python train.py --extras=["capped logits"] --beta1=0.93 --max_steps=6260
MLP neurons of a small language model. Each row is named by its layer, matrix (gate and up: input weights; down: output weights) and neuron, and shows model dimensions 96-191. Each number is 128 + 24 x the weight over its row's rms, rounded and kept within 0 to 255. A neuron's up and down rows have the sign that makes its largest values positive.
After each neuron's rows, "fires before" lists the tokens most often just after its 100 highest values on Wikipedia text that the model never trained on.

L5.gate401 [ 75 134 126 119 130 134 171 130 164 119 128 117 110 110 118 150 112 139 126  80 123 125 139 157 167  88  92 134 113 132 153 143 147 147 147 116 146 133  98 133 177 126 138 117 131 105 118 121 170 144 151 138 155 116 133 125 106 128  92 102 145 169 127 109 133 133 122 127 111 135 121 127 145  61  87 107  96 117 131 145 164 158 145 116 122 176 128  78  93 126 120 110 102 119 125  90]
L5.up401 [151 119 124 124 129 105 125 146 140 136 155 125 133 119 119 153 154 143 152 174 127 144 115  83 127 103 167 149 135 123 132 114 131 131  97 108 127 147 119 169 118 178 107 178 114  89 135 171 121 112 123 160 111  97 127 116 145 132  79 140 116  99 127 144 110 148 118 109  66 165 120 106 138 145 150 160 146 158 141 121 148  98 160 152 118  78  93 129 147 119 126 115 135 111 108 166]
L5.down401 [ 96 107 124 127  98 131 137 112 122 138 128  93 114  97 140 132 130 123 104 107 165 110 136 148  97 144 114 177 132 156 133 119 113 114 171  96 139 103 133 137 128 132 141 107 140 137 151 120 176 140 112 134 152 137 150 162 130 121 137  80 160 106 147 122  98 121  70 108 164 141 123 102 140 130  73 127 115 150 156 143 128 192 113  90 149 115 149 133 160 162 175 103 130 175 118 106]
fires before: "|", "-", "|---|---|---|---", "|---|\n", "ournament"

L5.gate177 [170 127 141 126 123 156 129 185 122 127  73 106 139 134 169 130 164 101 130 123 152 109 113 134 136 103 152  93 111 106 135 119 163 112 102  94 116 143 111 138 103 111 144 131 138 136 117 140 106 150 150 120  88 127 115 116 135 120 112 100 129 162 128 132 140 162 130 119 134 112 117 132 137 189 145 115 104 128 159 110 121 128  77 126 209 110 137  90 129 102  89 130 114 129 116 158]
L5.up177 [113 153 144 175 146 138 136 125 119 104 159 122 157 148 130 140 128 157 147 109 134 111  88 124  96  79 129 142 124 145 138 115 128 163 153  93 117 189 142 128 118 101 139 149  84 119 103 139 150 105 153  88  95 142 121 109 134 120  85 133 168 104 118 120 137 127  75 113 119 122 124 120 184 138  97 123 131  98 116 149 129  91 121 168 152 122 128  71 131 137 163 107  82 118 112  78]
L5.down177 [171 150 166 143 124 137 130 138 157 122 122 152 121 106 127 110 136 128 114 144  96 135 144 144   0 100 134  84 127 144 158  98 128 129 143 127 148 141 147 188 123 145 126 191 148 138 142 125 134 128 105 136 163 124 107 129 112 109  93 116 108 187 155 135 148 143 130  58 129 115 123  96 140 167 115 160 111 142 142 135  86 156 120 151 123 131 131 133 107  87 140 127 150 109 129 134]
fires before: "-", "202", "201", "197", "200", "|"

L5.gate366 [156 126 132 134 124 105 137 128 138 108 140 145 145 125 121 147 160  88 111  73 112 148 142 125  52 106 113 136 101 150 102 126 105 106 123 151 164 141 127  92 121 135 155 139 139 143 126  64 174 155 115 135 137 114 170 135 156 165 134  98 125 123  93 140 163 111 143  90 127 148 134 125  96  86 148 136 135 130 158 171 100 106 132 164 124 133  60  88 156 152  99  83 107 133 108 138]
L5.up366 [101 152 137 149 124 146 113 131 100 114 120 103 133 168 103 163  77  95 129  94 131 147 133  79 112 107 176 142 142 119  87 128 163 144 131 165 137 132 157 122  96  94  89 105 143 179 135 102 157 142 122 125  90 129 157  93 164 118 127 140 182 109 158 174 103 131 163 153 116 152  87 137 130 152 171  91 103 128 119 171 100 137 144 108 102  69 133 116 147 143 133 114 150 123  89 195]
L5.down366 [153 101 112 113 139 112 116 128 108 119 115  95 118 119 175  76 104 149 159 187 143 117 147 154 137 122 151 134 142 145 141 142 112 121 119  71 105 128 107 151 153 150 141 152  95  84 134 186  81 128 151 110 137 137  62 143 124 101 113  94  85 119 103 104 121 103 110 129 128 123 118  88 105 121 105 168 157 119 102  86 159 156 123 120 116 168 143 165 107 120 122 134 133 143 150 100]
fires before: " |", ".", ",", "0", "9"

L4.gate542 [108 125 149 111 130 136  91 183 138 110 134 159 174 152 116  84 130 107 107  95 124 107 127 132 123  70 124 140 112 150 151 129 100 153 135 118 124 120 145 174 169 134 153 139 110 147 121 133 132 104 126 119 117 153  48 170 147 104 129 132 196 144  94 125 127 115 124 142 119 137 117 173 113 123 130 105 116 165 156 177 129 149 136 143 162 141 145  94 117  83 102 125 106 150 100 165]
L4.up542 [ 95 114 116 107 130 131  79 183 147 163 107 113 117 174 124  94  79 114 144 134 135 160 121  68 100  79 106 130 136 158 161 111 150  98 119 166 115 151 134 131 114 162 132 120 176 128 130 132 114 145 137 160 125 127 113 116 126 148 149 125 141 122  64 130 135 158 158 106 122 148 150 133 119 119 119 121 137 151 171 125  97 162 142 141 133 119 138 117 127 111 177 170 120 130  72 150]
L4.down542 [141 134 132 157 116 134 181  63  96  82 140 142 109 113  87 176 157 156 123 142 118 115 111 152 136 167 140 124 109 111 104 115 128 150 114 108 127 108 107 114 135 135 125  98  91 100 131 142 143 138 123 137 142 135 154 147 123 137 113 134 105 118 173 126 113  95 110 124 127 122 145 117 166  97 146 165 130 109  80 124 114 108  96 108 114 109 111 152 128 162  88  79 143 122 157 118]
fires before: " |", ".", " |\n", ",", ";", "\n"

L4.gate352 [140 147  90 104 106 148 123 100 111  97 120 132 132 141 171 112 114 159 108 178 114 171 128 128  84 112 101 149 106 157 149 120 143 143 114 125 158 160 122 166 119  97 131 128 118 138 137 107  90  85 141 133 111 163 146 155 102 134 136  89 115 148 147 141 118 154 112 149 126 121 112 133 141  88 119 127  89 170  81  88 112 141 129 114 137 104  84 146 159 138 154 125 134 111 157 102]
L4.up352 [ 97 136 124 155  83 144 127 115 135 126 122 150 110 135 169 144 112 116 102 132 116 129 126 161 134 112 149 149  97 139 143 156 143 150 137 138 117 122 150 148 138 123 124 138 111 129 136 120 110 132 118 178 187 122 133 136 172 139 135 164 103 146 104 111 134 128 103 141 110 133 135 172 103 135 136 158 117 147 139 108 121 112  91 112 167  71 136 142 169  97 149  78 144 132 125 141]
L4.down352 [151 144 161 132 130 136 123 126 187 145 124 140 109 125 143 142 210 125 112  98 128 120  92  93 203 158 105 120 112 124 131 126 173 132 116 126 150  87 121 141 124 121  80 140 146 133  85 118 144 163  90 128 131  75 115 124 136 122  75 134 154 125 111 134 151 132 116 163 121 194 132 124 140 126 184 119 137 105 153 170 129 132 132 130 142 140 138 153 113  85  89 146 107 134 135 110]
fires before: "–", " |", ":", "p", "als"

L4.gate1015 [ 95 153 149 133 143 103 145 120 118 108 127  72 134 125 119 184 100 119 123 156 129 116 155 139 164 133 152 134 132 139 123 102 125 141 151 145 139 151 146 117 107  93  82 140 127  95  66 137 124 114 122 136 145  95 123 121 164 146 128 115 104  99 122 151 155 110 149 136 122 125 152  90 113 100 157 147 120 152 103 123 105  98 137 128 153 136 130 155 188 175  97 114  97  94 115 135]
L4.up1015 [120 126  98 169 132 181 123 154 119 121 159 144 127  91 178 131 108 100 118  98 133 125 104 139  57 125 141 127 172 139 130 166 115 108 156 143 120 127 104 166 119 113 142 125 126 111 167 110  85 124 140 135 146 112  98  94 168 117 105 100 167  73 140 122 136 146 120  86 141 100 107 134 101 154 123 146 133 155 124 160  91  99 122 132 177 129 125 176 146 143 180 148 168 170 130 131]
L4.down1015 [122  86  95 123 148 119 103 142  61 122 142 119 106 167 114 108 129 138 109  97 111 135 107 123  71 159 123 138 116 122 116 137  98 110 166 141 172  77  81 139 102 112 170 119 121 119 108 160 162 162 145 136 117 121  82 136 162 104 112  84 156 108 156 145 131  82 151 132 100 154 142 115 153 154 126 147 131 127 110  62 146 182 135 125 129 140 135 163 131 129 111 169 105 100 139 123]
fires before: ".", " |", ",", " |\n", " fem"

L4.gate205 [108 187  85 103 171 151 125 181  85 119 137 129 145 133 181 137 122 123 142 176 114 122 122 118  79 105 123 151  83 138 105  77 146 130 137 100 100 157 108 153 170 113 121 129 133 146 134 168  95 122 137 127 135 122 139  82 120 128 137 139 118  91 125 123 108 101 135 106 122 177 132 113 123 150 187 151 125 145 129 127 123 117 116 169 109 135 106 136 143 106 123 145 122  91 114 129]
L4.up205 [140  98 128 130 126 141 113  96 159 132 152 154 108  98 116 168 175 154  89  79 158 121 135 113 124 147 122 130 142 145 135  76 111 172 149 141 126 145 114 121 119  98 165 123 117 106 150 134 112 117 171  96 144 116 117 105 105 123 115 137 155 116 137 152 164 118 134 161  77 133 106 159 105 156 179 156 118 128 149 116 134 132 157 100 131 106 146  90 133 138 115 123 113 159 118 185]
L4.down205 [146 143 160 116 149 157 157 165  87 110 155 119 160 151 133 125 114  83 147 168 131  72  99 110  91 114 110 154  83  71 130 141 152 139 178 109 155 122 146 122 155 156 151 143 140 156 122  92 150 173 127 135  92 122 138 117 170 103 150 144  90 124 168 143 108 121 137 120 137 143 143  86 149  71 116 122 116 122 107 105 167 151 127 171 160 133 116 147 109  82 148 139 118 109 155 106]
fires before: " ", "200", "201", "202"

L5.gate719 [ 82 116 123 144 133 124 156 118 132 184 106 178 135  78 123 121 119 140 107 130 155  92 155 114 107 122 114 101 105 119 103  87 107 126 138 134 119 107 153 101 154  74 113 122  86 124 127 134 154 148 170 115 113 115 131 179 147  85  86 118 141 143 136 136 139  90 145 142 121  83 130 112 144 144 122 152 135 155 109 144 111 133 158 104 138 142 163 112 116 116 142 125 118  77 136 165]
L5.up719 [115 143 154 127 165 145 175 144 166 102 121 166 119 134 148 148 143 145 121 121 130 153 120 140 158 159 153 100  82 114 111 176  80 131 138 158 114 139 144 101 144  90 129 108 140 127 132 148 106  95 122 104 123 115 155 128 157 103 143 181 122 147 115 129 135 106 110 120 127 159 159 129 141 137 160 114 134 119 100 101  91 132 126 100 115  95  98  97 160 123 145 110  94 128 108 139]
L5.down719 [ 91 115 142 104 119  78 141 135 100 140 145 113 108 145 163 153 169 104 109 138  81 129 144 106 101 108 131 161 143 132 137 104 148 152 120 137 126 134 129 122 150 129 137 113 160 142 126 141 110 101 132 108 136 162 141 113  96 140 160 134 153 145 134 132 109 133  83 129 156 148 124  98 148 148 127 118 145  96 152 122 122 151 117 113 118 139 125 118  73 135 122 141 117 141 138  80]
fires before: " ", "26", "40", "5", "7"

L5.gate842 [ 99 122 110 155 148 124 151 144  66 149 150 105 143 135 149 147 129 127 162 137  98 119 133  99  97 118 172 124 104 116 136 112 122 142 146 179 182 134 107  91 141 114  79  95 113 108  79  82 108 134  89 135  89  93 132 174 149 108 107 100 130 131 147 128 160 137 116 156 124 108 141 109 154 133 136 144 130 178 111 124 143 166 119 120 102 147 115  72 143 146 118 108 135 158 105 124]
L5.up842 [119 115 123  85 171 110 118 136 126 104 133 139 103 136 106 142 137 116 123 133 120 154 161 168  92 171 117 112  84 133 154 144 118  92 126 167 109 103 114 120  95  99  93 149 120 106 115 124 134 152 129 153 107 163 108 153 126 152  99 116 122 121 162 108 119  98 135 108 139 144 152 165 139 126 147  71 176 152 120 119 108 149 115 106  77 138 120 151  72 110 163 136 125 127  80 104]
L5.down842 [117  80 114 106  93 123 141 128 113 138 153 133 122 114 109 117 136 142 125  86  99 121 163 160 126 182 142 109 124 150 140  79 109 135 108 146 134  81 126 160 117 129 135 167 103 119 119 130  74 140 158 140 131 129 118 144 160 121 116 117 119 116 113 144 135 137  99 140 131 129 165 131 103 116 138 141  92  94 140 148  75 161 124 161 176 118 190 130 158  95 136 123 108 141 102  80]
fires before: " |", " /", " |\n", ".", "–", ")\n"

L5.gate326 [127 113 165  97 147 125 119 127  97 172 139 110 126 110 129 170 115 150 123  55 175 112 107 133 129 123 126 105 113 121 148 169 122 135 127 102 100 120  93 139 135 137 120 145 160 136  90 131 103 139 104 128 125 157 164 142 144 111 137  76 127 124 174 125 146 121 143 133 139 129 163 101 142 130 122  79 114 112 134 135 131 135 145 143 144 114 139 132 136 141 116 124 151 121 135  87]
L5.up326 [112 134 169 124 125 131 107 137 166 164 180 132 150 113 141 148 155 122 112 121 118 146 146  96  97  74 116 149 146 129 134 152  86 122 128 139 121 151 112  89 146 112  83 118 103 145 107 153 145 133  79 117 115 125 129 187 146  84  89 111 124 155 168 104  92 106 154 114 145 143 135 116 156 172 136 131 109 119 146 154 122 123 170 148 109 110 150 163 118 137 110 166 150 106 106 108]
L5.down326 [119  95  88 145  93 148 131 103  83 110 105 152 153 128 117  89  96 107  82 147 159 101 117 155 151 131 134 137 130 140 136 162 125 139 142 101 143  86 125 168 119 135 119 126 143 135 124 116 114 124 159 159 128 147 109 134 121 193 149 106 169 143 118 110 140 145  97 150 117 138 107  99 157 121 133  81 112 130 125 116 147 118 136 115 155 133  95 102 135 119 120 140 156 149 150 110]
fires before: ":", " |", "|", "|---|---|---|---", " |\n"

L2.gate527 [156 176 127 141 101 107 117 102 135 108 158 145 136 131 120 130 131 119 157 109 100 173 151 137 116 171 164 181 113 127 132 136 103 176 117 125 157 126 114  98 129 136 105 165 118 139 116 121  85 135 131 107 125 163 137 132 118 150 148 133 143 129 142 138 129 144 113 124 121  85 165 157 188 121 127 135 144 139 127  85 128 137  99 105 155 133 158 144 119 159 126  85 147 169 147 132]
L2.up527 [116 146 119 192 141 139 109 126 170 142  67 186 136 134 135  91 118 125 122 161 149 132 130  87 134 144 108 101 130 135 118 107  97 114 145 125 116 143 102 154 112  85 126 160  90 145 111 114 117 124 169 114 154 109 124 129 116 125  91 110 159 136 128  87 143 140 146 119 115 124 153 160 143 153 159  95 104  73 120 145 172 129 162 179 120 101 127  81 140 127 112 147 154 196 120 111]
L2.down527 [143 164 154 113 104 100 115 136 139 102 130 145  98  92 135 162 140 117 141 148 116 162 105 125 154 150 132 144 150 162 159 174 131 152 129 137 200 112 173 101 156 139 151 120 164 120 127 135 100 137  77 123 141 145 120 130 123 122 114 145 139 119 108 161 136 139  92 142 114  82 133 143 159  96 114 127 146 113 108 114 110 124 123  95 163 172 136 131  96 141 143 104 110 104 143 160]
fires before: " |", " ", ":", " |\n", " v", " U"

L2.gate76 [162 131 140  79  91 173  88 169 151 107 124 117  89 171 109  96 125 119 132 102 161 119  95 100  86 139  86 125 110  87 112 115 112 134 132 122 126 105  91 162 141 121 131 100 133 122 133  89 150 131 135 145 117 148 127  89 151  94 159 118 133 139 157 141 109 147 157  89  95 166 114 164 136 152 128  65 127 132 118 120 126 133 109  99 135 152 116  55 165 144 107 118 120 117 137 133]
L2.up76 [117 159 141  90 103 164 181 178 147 147  96 108  55 149 117  97 152 121 105 115 105  91  96 134  73 151  94 143 136 100 130 115 120 122 114 160 140 130 102 150  79 134 167  95 120 159 124 153 166 124 141 119  73 116 157 100 142 120 145 169 111 138 150 136 102 102 131  81  97 121  90 166 114 127 135 122 159 132 140 134 115 154  95 146 113 143 109  92 130  97 107 146  84  95 130 111]
L2.down76 [120 142 106 139 141 133 154  94 104 148 128 153 165 114 139 127 117 115 155 127  89 157 129 100 163 107 146 173 125 142 108 147 121 112 110  89 176 134 131 109 105 136  76 157  97 141 124 182 145 114 147 103 152 136 149  99 164 173 116 132 121 146 132 144 129  72 129 146 146 130 153 119 130 110 132 153 178 116 149 114 166 124 164 167 137 141 104 146 177 107 116 121 124 141  93 137]
fires before: ",", "–", ".", ")\n", " |", ".\n\n"

L2.gate54 [128 105 114 131  95 130 117  87  82 157 131 107 120 105 114 135 102 140 113 136 140 148 125  76 182 146 107 112  91 157  96 131 128 116 139 155 154  98 135  94 103 157 112  98 127 179  89  82  94 119 107 134 173 130 127 153 125 139 111 106 109 125 124  99 121 121 137 148 121 136 138 153  78 101 141 130 103 138  97 125 107 117 162  97 155 168 119 110 138 180 129 142 116 155 121 139]
L2.up54 [116 131 144 149 117 159 129 146 154 118 105 126 127 113 120 111 101 115 117 129 142 104 143 145 107 116 146 134 110 134 109 152 129 102 148 117  84 114 130 113 109 123 114 154  86 124 150 100 152 102 152 137 113 117 145  53  98 140  84 122 113 114 116 135 173 150  98 156 111 111 148 163 149 122 133 158 177 137 134 148 169 121 151 136 113 121 171  97  98 105 178 124 134 115 103 154]
L2.down54 [113 122 128  92 104 129 147  96  81 124 147 137 113 130 107 133 135 148 140 165 121 117 132  80 131 157 115 119 140 161 147 143 119 169 123 152 202 131 138 117 118 147 111 143 146 129  80 120  63 137 142 126 175 132 105 190 100 126 157 132 130 107 119  89 104 116 142 111 157 115 112 130 113 159 140 136 118 122 131 110 105 113 108 117 152 143 120 152 146 152 101 116 101 117 120  95]
fires before: " |", ".", ",", "–"

L5.gate25 [130 128 141 129 148 137 147 113  97  97 139 116 125 173 123 113 113 115 121 144 116  94 130 177 112 121 118 140 113 131 101 116 168 113 129  84 149 144  88 157 153  99 201 128 157 141 111  78 127 141  91 145 140 159 103 117 127 134 187 140 134 153 125 106 145 114 128 124 138 173 136 190 127 146 184 138 156 125  77 141  93 114 130 140 155 145 158 152 102 132 155 177 132 139 136 156]
L5.up25 [124 123 122 111 118 123 107 159 155 132 153 104 113 148 125 126 141 125 112 178 119 155 112 127  91  98 120 128 152 100 111 148 166 113 122 124 156 101 122 160 120 125 131 132 147 105 153 122 141 130 128 114 139 171 116 126 100 109 129 161 109 196 154  77 116 170  85  77 139 158 118 152 150 106 180 153 134 101 122 134 105 124 135 111 163  91 135 140 104 107 117 143 117 123 146 168]
L5.down25 [112 119 169 148 120 142 118  96 116 114  93 130 151  86  92 115 118 141 131  80 137 141 137 140 161 168 121 118  94 116 134 126 128 168 121 137 163 117 154 149  93 122 162 115 143 121 102 150 119 145 115 150 119  71 126 139 126 160 137 100 182 107 127 163 140 121 151 172 166 137 164 126 121 132 143  98  86 169 137 123 137 161 151 108 138 166 109 109 167 125 127  88 133 131 119 103]
fires before: " ", ",", ".", " and"

L5.gate979 [107 109 115 152 153 110  90 117 119 130 151 136  95 110 117 155 106 144 131  98 130 150  78 125  97 156 157  97  87 113  95 181 124 111  95 117 136 109 128 118 133 140 114  94 133 146 109 128 136 176 142  85 104 150 122 131 135 141 165 117 106 102 160 118  90  92  90 127 101 107 154 135 100 133 107 145 152  86 152 111 117 126 192 119 129 144 112 143 161 116  78 153 142 145 140 135]
L5.up979 [126 136 168 132 142 110 156 110 154 117 158 190 107  93 161 134 149 117 136 105 135 115 135 139 131 127 103 109 126 112 118 151 146 132 131 134 148 122 124 143 100  63  99 150 136 134 124 138 102 162  80 144 100 129 143 128 142  99 143 129 108 142 135 125 120 150 123 111 133 158 151  91 129 115 127 127 103 137 145 110 116 120 174 126  99 134 163  87 144  96 137 116 143 178 101  97]
L5.down979 [158 123 124 128 148 152 137 139 134 167 126 134 118 142 102 130 164 110 120 144 164 109 130 103 130 133 122 134 105 136 140 128 101 125 156 141  98 130 142 145 135 132 119 150 131 121  49 127 183 121 141 149 134 115  69 142  92 155 136 138 137  60 108 136 155 122 110 144 123  75 131  78 160 123 141 140 100 158 121 142 141 117 106 108 178 137  88 130  85 120 118 134 125 129 117  95]
fires before: " |", ":", "–", ")\n", "=", ")"

L5.gate97 [117 161  87 123 120 167 148 161 107 138 127 136 110 133 136 118 133 123 143  86 115 105  88 159  70 130 148 127  89 121 149 103 130  90 106 142 161 121 147 123 161 143 133 117 134 195 157 100 136 141  82  95 139 154 141 120 156 117 149 126 114 148 157 168 104 126 159 145 119 131 137 147 126 112 173 118 140 116  93 114  98 171 147 172 149 162 111 150 150 106 120 116 140  96 127 130]
L5.up97 [131 117 132 122 155 101 135 139 103 129 132 140  97  93 140 185 120 116 132 137 121 148 142  91 174 144  93 138 155 119 122 131 154 148 154 115 105 154 126 171 134 137 181 133 130 124 116 142 109 100 138 124 106 114 107 133  73 178 135 137 104 116 109 104 107 143  80 138 139  86 143 168 160 115 119 119 141 154 121 106 121 118 160 137 138 108 176 132 114 106 138 174 137 107  87 130]
L5.down97 [112 159 136 127 127 145 136 134 129 147 156 118 108 133  76 114 134 153 114 110 123  90 101 170  47 145 166  99  91 140 128 102 157 138 104 199 125  99 150 106 112 128 129  84 124 158 128 102 159 178  81 117 128 181 133 158 139  97 128 149  82 158 170 168 131 151 170 123 112 116 145 109 137 134 171 105 110 134 136 132 152 155 172 184 135 109 129 148 153 128 106 117 122 117 145 107]
fires before: "201", "200", "202", "194", "197", "199"

L5.gate906 [127 124 149 113 118 198 158 169 114 168  98 122 115 105 147 115 144 142 133 132 164 111 136 116 123 157 113 111 120 101 112 155 124 101 136 151 139  97 104 106 158  94 136 125 121 137 160 137 155 125 179 124 150 156 128 141 158 120 118 109 119 109 121  94 149  76 116 143  79 120 149 119 121 162 145 115 133 120 145 144 138 139 119  84 163 115 153 101 112 140 113  97 111 131 121 144]
L5.up906 [152 122 134 146 114 138 110 150 143 134 139  95 148 169 134 149 110 133 140 122 115 134 152 156 131 145 134 119 154  74 183 137 154 152 154 108 133 124  75 138 138 112  94  94 109 121 121 122 140 148 152  93 139 114 101 127 123 148 124 105 161 153 150 127 128 129 130 156 179 127  41 117 141 146 140 115 132 117 154 126 129  98 101 134 128 137 122 138 172 122 108  89 132 120  92  57]
L5.down906 [100 161 130 113 118 145 166  99 117 128 132 131 141 125  61 119 109 109 117  86 136 120 121 100 107 100 153 165 151 172 104  93 108 102  95 120 133 133 140 150 127 139 192 137 136 126 127 172 177  89 151  87 169 163 142 134 119  72 125 124 128 156 122 100 129 129 135  91 109 130 120 124 142 147 181 120 159  97 130  97 130 178 173 135 101 102 133 100  89 120 170 149 120 169 129 133]
fires before: " |", ";", ".", " |\n"

L5.gate730 [172 161 104 112 157 107 128 151 124 104 198  82 130 163 107 102 122 137 133 107 120 110 118 149  53 125 117 153 115 145  90 101  96  95  94 126 150 101 141 149 151 140 148 143 129 144 143 126 103 151 108 129 159 172 107 166 158 114 169 121 138  94 114 119 119 120 114 129 132 139 119 108  98 117 108 127 154 138 168 167 114 141 131 126 124 122 134 106 147 134 125 105 139 119 148  98]
L5.up730 [121 111 173 151 151 146 129 101 126 116 119 112 103 122 106 115 130 117 114  76 119 162  88 119  99 147  89 140 168 102 139 135 109 169 107 138 112 132 109 102 125 122 135 124 174 120 140  71 135  95 121  75 109 154 125  81 132  72 107 129  80 130 165 122 103 121 110 132 161 133  76 129 129 120 150 122 134 162  98 135  66 116 118 107 176 132 115 103 157 113  74 144 104 125 143  98]
L5.down730 [159 167 123 153 160 137 124 145 119 128 104 113 162 129 103 105  78 122 138 142 133 124 147 119 137 105 130 166 103 162 125 146 151  77  92 146 144 138 113 110  87 128 173 111 157 145 112 136  81 119 114 137 108 147 174 144 158 140 133 132 134  83 147 131 109  88  67  93 116 149 143  93 116 139 104 134 104 116 163 126  80  98 124  94 150  79 124 107  97 122 116 147 139 158 152 135]
fires before: " |", ")", ")\n", "N"

L5.gate717 [111 183 112 163 125 153 104 144 158 103 157  95 120 131 136 145 138 143 122 112 102 132 132 144 133 141  96 159 133 127 117 152 105 114 142  95 103 116 126 167 163  52 114 117 110  87  95 101 135 152 150 121 101 112 163 159 162 123 150 150 142  89  96 142 131 130 101  72 109 151 141 126 151 148 101 115  94 140 113 148 147 163 144 113 104 120 112 116  72 129 132 132 146 123 153 132]
L5.up717 [170 159 113 133 154  99 166 149 132 120 117 115 145 134 127 106 117 102 188 114 118 129 138 111  86 134 143 102 147 144 135 104  93 170 100 105  99 119 123 136 157 146 145 142 106 132 145 134 109 111 140 124 150 103  91 107 127 111 156 123 130  87 114 158 123 147  99 139 134 165 160 147  99 113  98 104 139 118 164 111 183 116 155 147 116 115 133 114 118 118 132  99 136 103 116 117]
L5.down717 [157 130 143 106 131 178 117 150 158  90 142 137 142 119 125 143 113 109 128 122 104 116 109 138 179 185 131  95 122 143 155 150 114 108 121  94 139 122 173 161 126 105 110 125 113 106 116 115 141 119 133 111 140 108 174 115 118 111 128 153  84 104 112 115 136 110  84 127 115 120 147 154 125 130 126 131  77  75 124 142 109 128 163  94 136 118 153 129 103 138 147 120 113 117 158  86]
fires before: " |", " |\n", " ", "als", ";"

L5.gate1015 [128 131 115 108 131 128 152 131 100  94 159 127 165 142 146 134 110 116 116 108 135 139 134 156 138  78 169  83 117 119 107 142 121 148 133 132 135 171 113 145 138 105 162  80 171 101 182 129 136 165 136 147 163  74 122 106 105 189 113 102 116  88 163  89 145  69 136 122 132 157 117 118 171 107 132 126 118 139  91 127 113 123 115 125 112 128 160 172 143 132 130 111 113 165 138 101]
L5.up1015 [126 147 120 142 195 138 129 150  97 104 139  77 114  90 149 116 124 130 111 145 119 155 133 107 117 143  89  96 135 159 108 109 155 172 137 118 110 123 148 112 168 159 137 116 149 109  96 117 137 150  96 190 131 113 158 101 141 121 138 122  88 153 140  93 146 151 143 123 135 162 113 144 130  83  90 153 168 142 134 154 145 158 146 107 173 125 124 139 192 150 113 127 114 152  89 125]
L5.down1015 [115  87 121 131  87 121 124 118 158 106  95 132 104 185 149 133 118 170 117  98 130 109 140 168 148 126 129 131 137 106 116 132 121 116 137 114 104 123 110 111  97  77 136 162 102 111 148 171 130  97 125 113 107 162  76 111 138 140 116 161 129 129 121 158 123 121 110  88 113  86 125 133 110 174 141 125 105 164 150 103 117  96 117 136 116 131 165 126  88 137 125 160 172 105 166 113]
fires before: ":", " |", " -", ",", "),", ")"

L4.gate219 [151 134 117 165 129 148 130 107 143 109 149 135 129 122 161 140 113 131 108 185 111 145 152 113 123 133 151 134 129 135 153 120  88 132 132 134 119 124 118 147 117 144 119 114 103 139 151 118 110 114 144 102 142  82 132 163 116 166 158 105 153  66  89 124 141 111 150 121 139 120 159 132 149 124 158 135 108 169 174 124 146 132 141 131 117 123 126 119 105 152 134 135 114 185 132 159]
L4.up219 [127  63 148 129 131 149 135 152 153 171 132  96 112 133 141 122 109  94  67 151 119 139 103 101 137 126 164 144 128  80 156 157 127 125 108 103  87 109 112 114 135 118 118 101  80 123 129 110 156  83 177 155  83 159 111 120 139 166 127 111 113 104 105 107 107 130 150 103 142 126 121 123 128 172 146 124 136 179 107 139  89 167 116 188 131 137 144 118 104  94 100 158 119 106 128 133]
L4.down219 [ 96 139 154 121 108 172 124 144 136  69 150 143  72 101 130 154 172 144 127 199 138  99 139 108 121 124 129 161 117 152 102 118  94 116 159 131 143 178  94 116 132 161 154 128 163 176 109 142 101 150 106 131 148 150 149 146 138 141 115 152 148 122 120 180 131 127 131 133 122 120 128 147 137 125 119 133 123 139 138 112 110 102 159  94 160 134  90 140 126 129 171 173 122 118 139 101]
fires before: " ", " |", " −", "-"

L5.gate447 [149 135 108 154 107 150 116 145 182 138 140 150 108 163 121 106 141 150 150 161 133 157 126 135 139 149 107  73 148 108 150 130 111 126 130 117 150 135  95 122 126 150 151 125 161 130 103 103 110 142 129 106 123  98 146 107 127 153 137 127 122 110 144 129 118 140 129 107  97 152 151  91 110 102 162 139 170 133  80 118 102 121 119 150 149 150 154 171 107 120 130 139 141 112 143 116]
L5.up447 [157 118 117 111 136 109 137 126 132 164 123 109 111 144 161 112 183 128 136 148  86 154 122 130 107 151  88 124 140  97  70 101 135 120 112 143 112 128 182 118 147 140 129 124 143 125  93  99 130 124 159 151 147 150  87 100  75 129 124  98 105 172 128 156 101 163 156  87 129 113 176 135 105 142 140  80 121 118 142 116 161  72 118 122 126 143 140 154 110 173 120 127 119 136  79 127]
L5.down447 [162  96 143 135 117 107  82 117 142 132 121 141 127  74  66  96 112 129 160 132 100 147 157 129 153 171 117 124 160 150 177 146 150 110 183 135 111 143 124 124 111 114  85 138 132  88 129 146 126 150 105  94 135 131 141 112 147 138 152 125 145 118 161 143 155 132  95 157 120 143  93 154 131 141 133 127 138 146 111 149 110 161 147 119 164 146 146 125 181 120 129 147 106 124 198 114]
fires before: "%", " |", " |\n", ")"